Weights of a small transformer language model.
Size: 8 layers, width 192, MLP 768 tanh GELU, vocabulary 1494.
Architecture: RMSNorm before each block, no biases in attention or MLP, untied embeddings.
MLP neurons of a small language model. Each row is named by its layer, matrix (down: output weights) and neuron, and shows model dimensions 64-159. Each number is 128 + 24 x the weight over its row's rms, rounded and kept within 0 to 255.
A block is one neuron, or neurons of one layer that tend to fire together. After each block is what it responds to, as a language model described it from the Wikipedia text at the highest values.

L5.down4 [100 151 145  90 151 124 146 133 138 122  96 142 120 125 118 121 126 149  88 154  95 129 119 135 132 126 133 140  77 112 118 152 100 111 112 157  90 162 171 149 141 133 110 129 145 115  93 148 145 134 104  82 170 137 133 165 114 123 161 117 130 137 103 116 162 125 148 123 138 112 120  83 161 137  92 170 140 173 121 130 125 148 161 116 139 108 139 144 163  77 102 105 135 139 159 144]
L5.down10 [128 114  92 142 118 125 121  83 138 132  94 119 117 131  97 164 119 116 130 133 134 148 134  86 149 168 153  94 133 103 138 131  88 127 117 159 134  96 162 110 132 120 120 100 143 131 167 126 133  81  98 132 134 130 156 125 118 158 129  53 148 144 130 112 130  79 120 116 152 113 173  89 133 116 114 156 100 135 139 112 101 125  78  96 136 155 170  93 114  89 143 175 108 117 134 105]
L5.down500 [117 129  92 120 129 110 132 156 151 101 159 122 134 153 134  87 141  92  98 157 111 133 138 145 107  76 154 140  91 101 106 123 139 162 139 142  80 112 116 110  67 149 124 128 149 132 119 143 138 126  88  99 108 119 152  97 121 157 134 123 202 143 134 109 117 106 110 124 103 141 123 124 117  95 138 176 131 143 146 127 143 156  92 115 136 114 135 107 111  98 112 160 169 137 117 135]
L5.down543 [ 92 137 145  99 138 127 135 150 125 162 104 136 148 112 127 174  72 101 119 113 140 125  95 139 101 115 151 128 145  95 142 134 119  72  89 165 139 105 162  69 131 156 125 142 130 114 133 165 121  91 121 122 125 116 145 130 112  96 117 120 140 152 104 111 163 120 157 116 108  94 118 138 138 141 131 132 126  83 177 152 134 181 161 125 118 103 111 169  90 126  96 155 158 104  97 117]
Responds to: Mid-word fragment after initial. The second word piece in a word split into fragments, usually right after a lone capital letter, mostly place and personal names, e.g. U-g-anda, L-ou-isville, C-at-alonia.

L3.down389 [101 159 110 120 137 115 146 142 132 132 141 119 164 143 107 122 164 135 128 126 144 121 128 114 139 114 116 150 102 121 144 135  91  99 146 124 112 166 149 135 150 148 131 126 111 110 112  95 163 133 134 109 141 169 119 127 143 149 135 103  87 179 150 153 122 134  89 108  90 114 166 135  99 122 123 149 149 128 170 159 149 161  99 161 143 148 135 134 148 106  93 142 127 106 121 141]
Responds to: Mid-word vowel fragments. Short vowel-initial word pieces like il, ab, ib split inside longer words after a prefix fragment, e.g. ut-il-ize, Eliz-ab-eth, f-ib-rous.

L5.down95 [111 127 107 133 105 118 109 125 145 131 136 125 168 137  80 127 154 113 143 127 111 101 194 168 126 134  96 131  78 146  91 100 149 128 109 101  96 128 156 127  93 136 132 105 108 100 131 123 167 109 106  91 126 121 158 159  75 102  94 120 109 144 101 105 148 108 114 132  79 101 136 118  95 136  98 131 170 122 102 117  69 138  92 122  94 136 132  93 141 159 104 152 124 134 112 115]
L5.down100 [138 143 156 144 103 144 145 136 107 171 127 114 153 155  99 144 165 116 139 132  92 126 111 133 126 104 117 145 109 125 149 154 103  99  84 144 167  93 122 153 104 169 145 132 131 161 123 138 126 117 149  98 149 130 106 131 114 143  99 117 122 108 171 181 138 132 117  87 167 104  85 127  99 154 161 122 110  81 156 111 144 123 139 135 151 172 134  91 140  99 142 112  91 111 111  79]
L5.down267 [ 83 137  94 168 153 159 115  99 174 111 162 167 126 101 134 128 111 138 128 126 183 125 109 129 116  99  83 142 116  97 127 134 113 125 137 126 110 134 129 120  93 146  92 149  93  85 105 167 141 105 123 129 151 105  81 117 118  81 111 134 115 187 136 101 112 127  87 131 110 134 185 140 119 113 118 122 173 150 103 112  98 111  98 121 131 163 114 145 121 138 112 150 161 115 137 142]
L5.down709 [150 114 124 140 104 159 107 113 153 129 126 164 116  99 125 124  99 190 129  86 156 117 154 101 136  96 157 152 133 127 141 106 103  91 180 116  99  88 110 125 169  95  79 133 106 140 171 150  99  84 159 137 102  97 142  95 138 115 169 163 145 132 113 119 156 107  97 133 147 154 114 154 128 157 166 124 117 124 141 171 101 108 128 143 131 108 128 131 121 130 156 110 106 124 135 113]
Responds to: Mid-word subword fragments. Middle subword pieces inside a longer word split into several tokens, often place names, such as Color-ad-o, Port-ug-al, propag-and-a, cand-id-ate.

L4.down287 [135 118 134 127 126 128 138 165 120 100 126 138 133 127 103 148 100 132 124 137 167 142 113 100 128 121 102 135  75 146 140 171 160 146 156  91 123  96 124 143  96 137 149 147 148 111 134 116 135 163 105 113 151 118  85 135  82 114 113 137 127 129 173 119 141 118  95 113 124 131 119 103 167  89  83 176 151  92 107 136 108 109 122 148 148  96 108 138 132 137 208  67 118 147 115  95]
L4.down415 [ 80 105 116 164 116 111 104  98 132  76 138 120 123 146 112 152 126 117 143 126 132 148 132 147 122 132 158 131 161  99 117 156 115 129 130 138 100 150 128  98 144 152 141 100 115 135 131 104 152 155 109 100  77 118 104 152 156 131 117 114 105 110 134 147 128  98 109 127 118 137 150 146 122 168  77 165 157 162 106 111 129 103 116 142 160 163 140 139 188 155 120 107 124 152 170 140]
L4.down582 [136 147 120 119 151 113 127  92 127 116 105 122 127 142 135 172 139 124 118 135 162 119 173 123  85 116 127 125 119 128 137  98 121 136 136 154 123 123 131 110 162 149 126 125 169 165 117 109  89 136 167 135  97 112 105 152 155 139 132 121 132 102 151 162 149 160 115 118 127 158 116 160 130 126  87 141 126 138 113  73 116 132 198 118 106 148 125 131 124 133 133 129 142 155 136 132]
L4.down744 [161 121 120 132 114 131 169 144 111 102 142 156 141 142  99 106 131 108 129 139 155 146 136 119 183  94  99  70 152  99 111 128 133 142  88 129 103 116 133 142 137 124 116 123 147 141 132 168 118 151 129 162 136 129 118 142 142 139 102 113 117 123 160 147 102 150 130 114 105 152 173 112 104 127 113 113 136  79  89 142 150 113 148 152  96 136 138 142 120  90 152 102  64 158 167 168]
Responds to: Mid-word consonant fragments. Short consonant word pieces in the middle of a split word, often names, such as ct in Octo/ber, Vic/tor, Au/cta, ch in s/cholars, and p in ty/pes.

L4.down141 [154 122 112 145 127 124 148 102 129 152 139  73 120 135 123 130 106 183 101 164 121 130  97 152 123  88  97 161 144 118 165 115 130 111 127 118  90 141  93 148 148 163 107 101 109 121 110 173 111  68 138 125 102  67 150 122 111 116  95 164 128 139 154 128 120 125 107 148 134 128 145 140 141 145 104 127 101 163 111 156  83 145  98 136 150  95 159 128 149 137 112 111  96  90 161 126]
L4.down528 [127 115 128 114 142 170 114 144 120 108 143 134 183  80 114 139  77 113 143 132 132 136 167  85 159 136 119 107 119 113 135 136 116 128 135 117 113 140 149 161 133 150 179 132 106  91 115 140 154 134 130 124 124 160 171  92 120  91 142 124 145 135 168 143 154 136 111 108  80 145 101 159 148  68 119 132  90 186 100 110 137 139 106 112 189 113 132 102 151 143 113 128 129 116 116 107]
L4.down697 [136 140 138 119 126 104  66 138 127  60 115 115 123  93 111 160 121 133 126 108  92 136  91  97 119 143  82 152 109 117 103  94 123 134 111  95 112 121 113 145 120 139  99 112  63 165 126 121 115 133  98 119 155  91 120 163 121 132 116 103 185 142 137  89  97 113 109 143 129 158 147 121 138 100 121 147 139 119 121 102 102 124  96 106 124 114 141 136 161 139 149 141 117 151 121 169]
L4.down712 [162 185 159 119 144 105  89 169 167  83 163 129 111  88 108 140 122 121 137 153 163 148 111 139 104 118  84 120 130 114  86 132 132 148 153 153 119 174  85  89 110 113 102 141 149 139 114  86 133 151 125 110  92  86 124  94 116 127  98 132 121 139 160 131  97 132 111 134  91 154 139 131 157 116 135 172 129 103 117 117 166 159 152 150 105 133 146 100  99 117 143 162 145 148 121  98]
Responds to: Mid-word subword fragments. Short word-internal pieces continuing a word split after a one- or two-letter start, e.g. Ant-he-m, L-ou-isiana, An-g-lican, an-c-ient.

L3.down467 [104 104 155  87 150 128 116 110 112 153 134 175 132 151 122  92 152 128 137 147 109 136 145 149  58 114  92 137 130 143 141 123 112 138 117 119 101  98 132 102 130 142 112 142 131 134 117 110 156 104 144 176 117 160 143 118 118 117 120 118 120 121 134 123 154 100 115 121 168  79 113 153 140 114 142 130 117 140 105 120 111 108 139 124 112 126 162 134  95 128 131 145 154 148 130 151]
Responds to: End of introductory phrases. Final tokens of sentence-opening adverbials just before the main clause, mostly the comma in "In 2013," or "However,", the year digits in "In 1528", and word-ends like "alth-ough" or "eit-her".

L5.down341 [124 131 149 144 138 174 143 180 100 120 104 115 107 142 126 119  86 124 106  95 113 102 127 146 106  94 132 129 144  69 150 145 151 129 124 120 125 127 138 116 192 155 125 149 152 101 106 148 123 150 131  92  94 126 119 150 171 109 136 179 124 104 129 115 145 127 130 138 142 112 142 115 134  98 147 102 136 161 164 143 127 107 125 182 128 114 123 135  84 177 122 161 125 129 152 133]
L5.down436 [157 125 108 111 126 112 146 128  98 134  87 113 123 107 112 135 133  98 127 153 144 100  99 122 150 139 105 115 171 127 124  89 154 110 140 106 125  87 137 141 127 119 125  69 119 118 113 135 156 106 101 127 120  95 140 121 182 127 145 135 137 129 122 102 150 137 144 115  96 145 137 160 143 139 128 135 123 121 151 103 165 131 145 125  92 162  64 129 102 120 161 128  93 132 136 125]
L5.down485 [ 91 128 143 122 147 124 104 127  98 113 112 132 141 116 116  91 138 123 151 117 142 135 143 176  98 177 104 103  81 161 121 125 115 162 111 119 118  82 107 149 161 108  84 108 150 135 128 127  96 165 147 158  95 129 174 126  84 137 156 115 112 153 130 123 146  56 105 133 105 119 139 136 121 127 133 113 172 108 142 172  92 168 136 113  96 165 153 190 133 141 137 150 148 123 106 142]
L5.down685 [175 150 130 120 120 122 134 172 134 114 128 188 141 162 134  90 114 142 116 153 105  46 120 127 121  97 130 106 166 118  88 149 144 146 124 126 132 108 118  93 129 117 113 120 158 113 100  81 159 136 130 179 146 106 170 100 119 109 144 110 134 112  96 150 102 166 116 116 113 145 144 110 122 149 126 118 138 130 154 160 129 165 142 118 108 120 151 132 141 139 121 168 151 130  78 104]
Responds to: Year endings and trailing commas. Second halves of split years after 19 or 20 (17, 60, 07), plus commas or semicolons right after a date, place or taxon author-year.

L4.down108 [ 63 162 123 116 117 145 120 101 153  84 145 131 176 107 137 140  93 139 142 112 147 160  95 125 139 115 191 143 153 104 101 163 143  54 117 115 141 149 158 112 128 155 128 121 139 109 103  98 133 127 150 157 129 115 104  98 144 123 179 112 135 162 137 137 181 140 118 130 109 156  95  96 121 119  72 145  90 147 156 117  74 151 144 140 103 138 138 139 123 154 141 113 114 128 141 110]
L4.down379 [140 132 162 119 111 136 139  84 105 137 135 121 102  60 132 155 121 115 169 101 140  69 160 142 114 140  90 125  62 140 178 129 105 112 177 151 129 111 148  62 121 108 124  99 141 147 132 132 130 132 166 160 129 159 146 104 137 175 141 118 128 168 108 112 134 139 120 103 146 113 135 117  77 127 109 148  84 145 132 128  98 117 149 127  97 141 125 129 114 121  74 146  95 100 164 150]
L4.down427 [148 113 161 149 136 159 117 118 173 205 140  89 157 138 156 106 133 100 140 137 134 104  88 140 121  76 145 149 138  74 130 162 105 168 123 136 167 115 150 180 122 126 145 120 142  97 144 158 144 142 139 140 145 167 140 140 122 129 128 145 135  77 148 103 101 127 168 129 127 155 104 148 112 128  99 124 143 117 164 139 111 131 140 123 148 193 133  99 131 113 134 158 131 147 113 129]
L4.down561 [ 89 145 148  80 119 109 148 109 121 132  82 122 132 116 108 145 108 126 133 156  98 139  97 111 169 128  98 106 129 137 153 108 149 107 145 128 119 110  95  79 122 130 165 116 132 101 117 124  98 144 127 137 151 123 126 172 157 139 136 142 134 119 175 148 126 125 139 164 119 118  95 150 146  91  87 165 134  92  95 132 130 137  87 101 148 129 149 152  97  92 105 131  95  89 102 149]
Responds to: Mid-word continuation pieces. Word pieces that continue a split word, especially right after a leading In/in (In-c, In-v, in-p), plus dashes and commas in year ranges.

L3.down659 [121 116 159 124  90 118  98 181 156 109 138 102 178 122 159  96 138 140 112 138 129 131 101 116 132 120 145 115  62 142 110 100 109 130 142 124 105 163 132 161 124 175 106 162 166 131 137 159 155 125  87 100 125 103 114 150  99 119 189 148 154 167 141 117 161 141 108 111 141 103 117 164 148 145 124 105 161 176 136 144 131 131 116 111 174 143 138 113 116 107 152 141 149 130 128 145]
Responds to: Mid-word subword fragments. Short word-piece fragments inside proper names and words, right after a capitalised first piece, e.g. L-im-a, R-im-sky, Con-n-or, qu-ickly.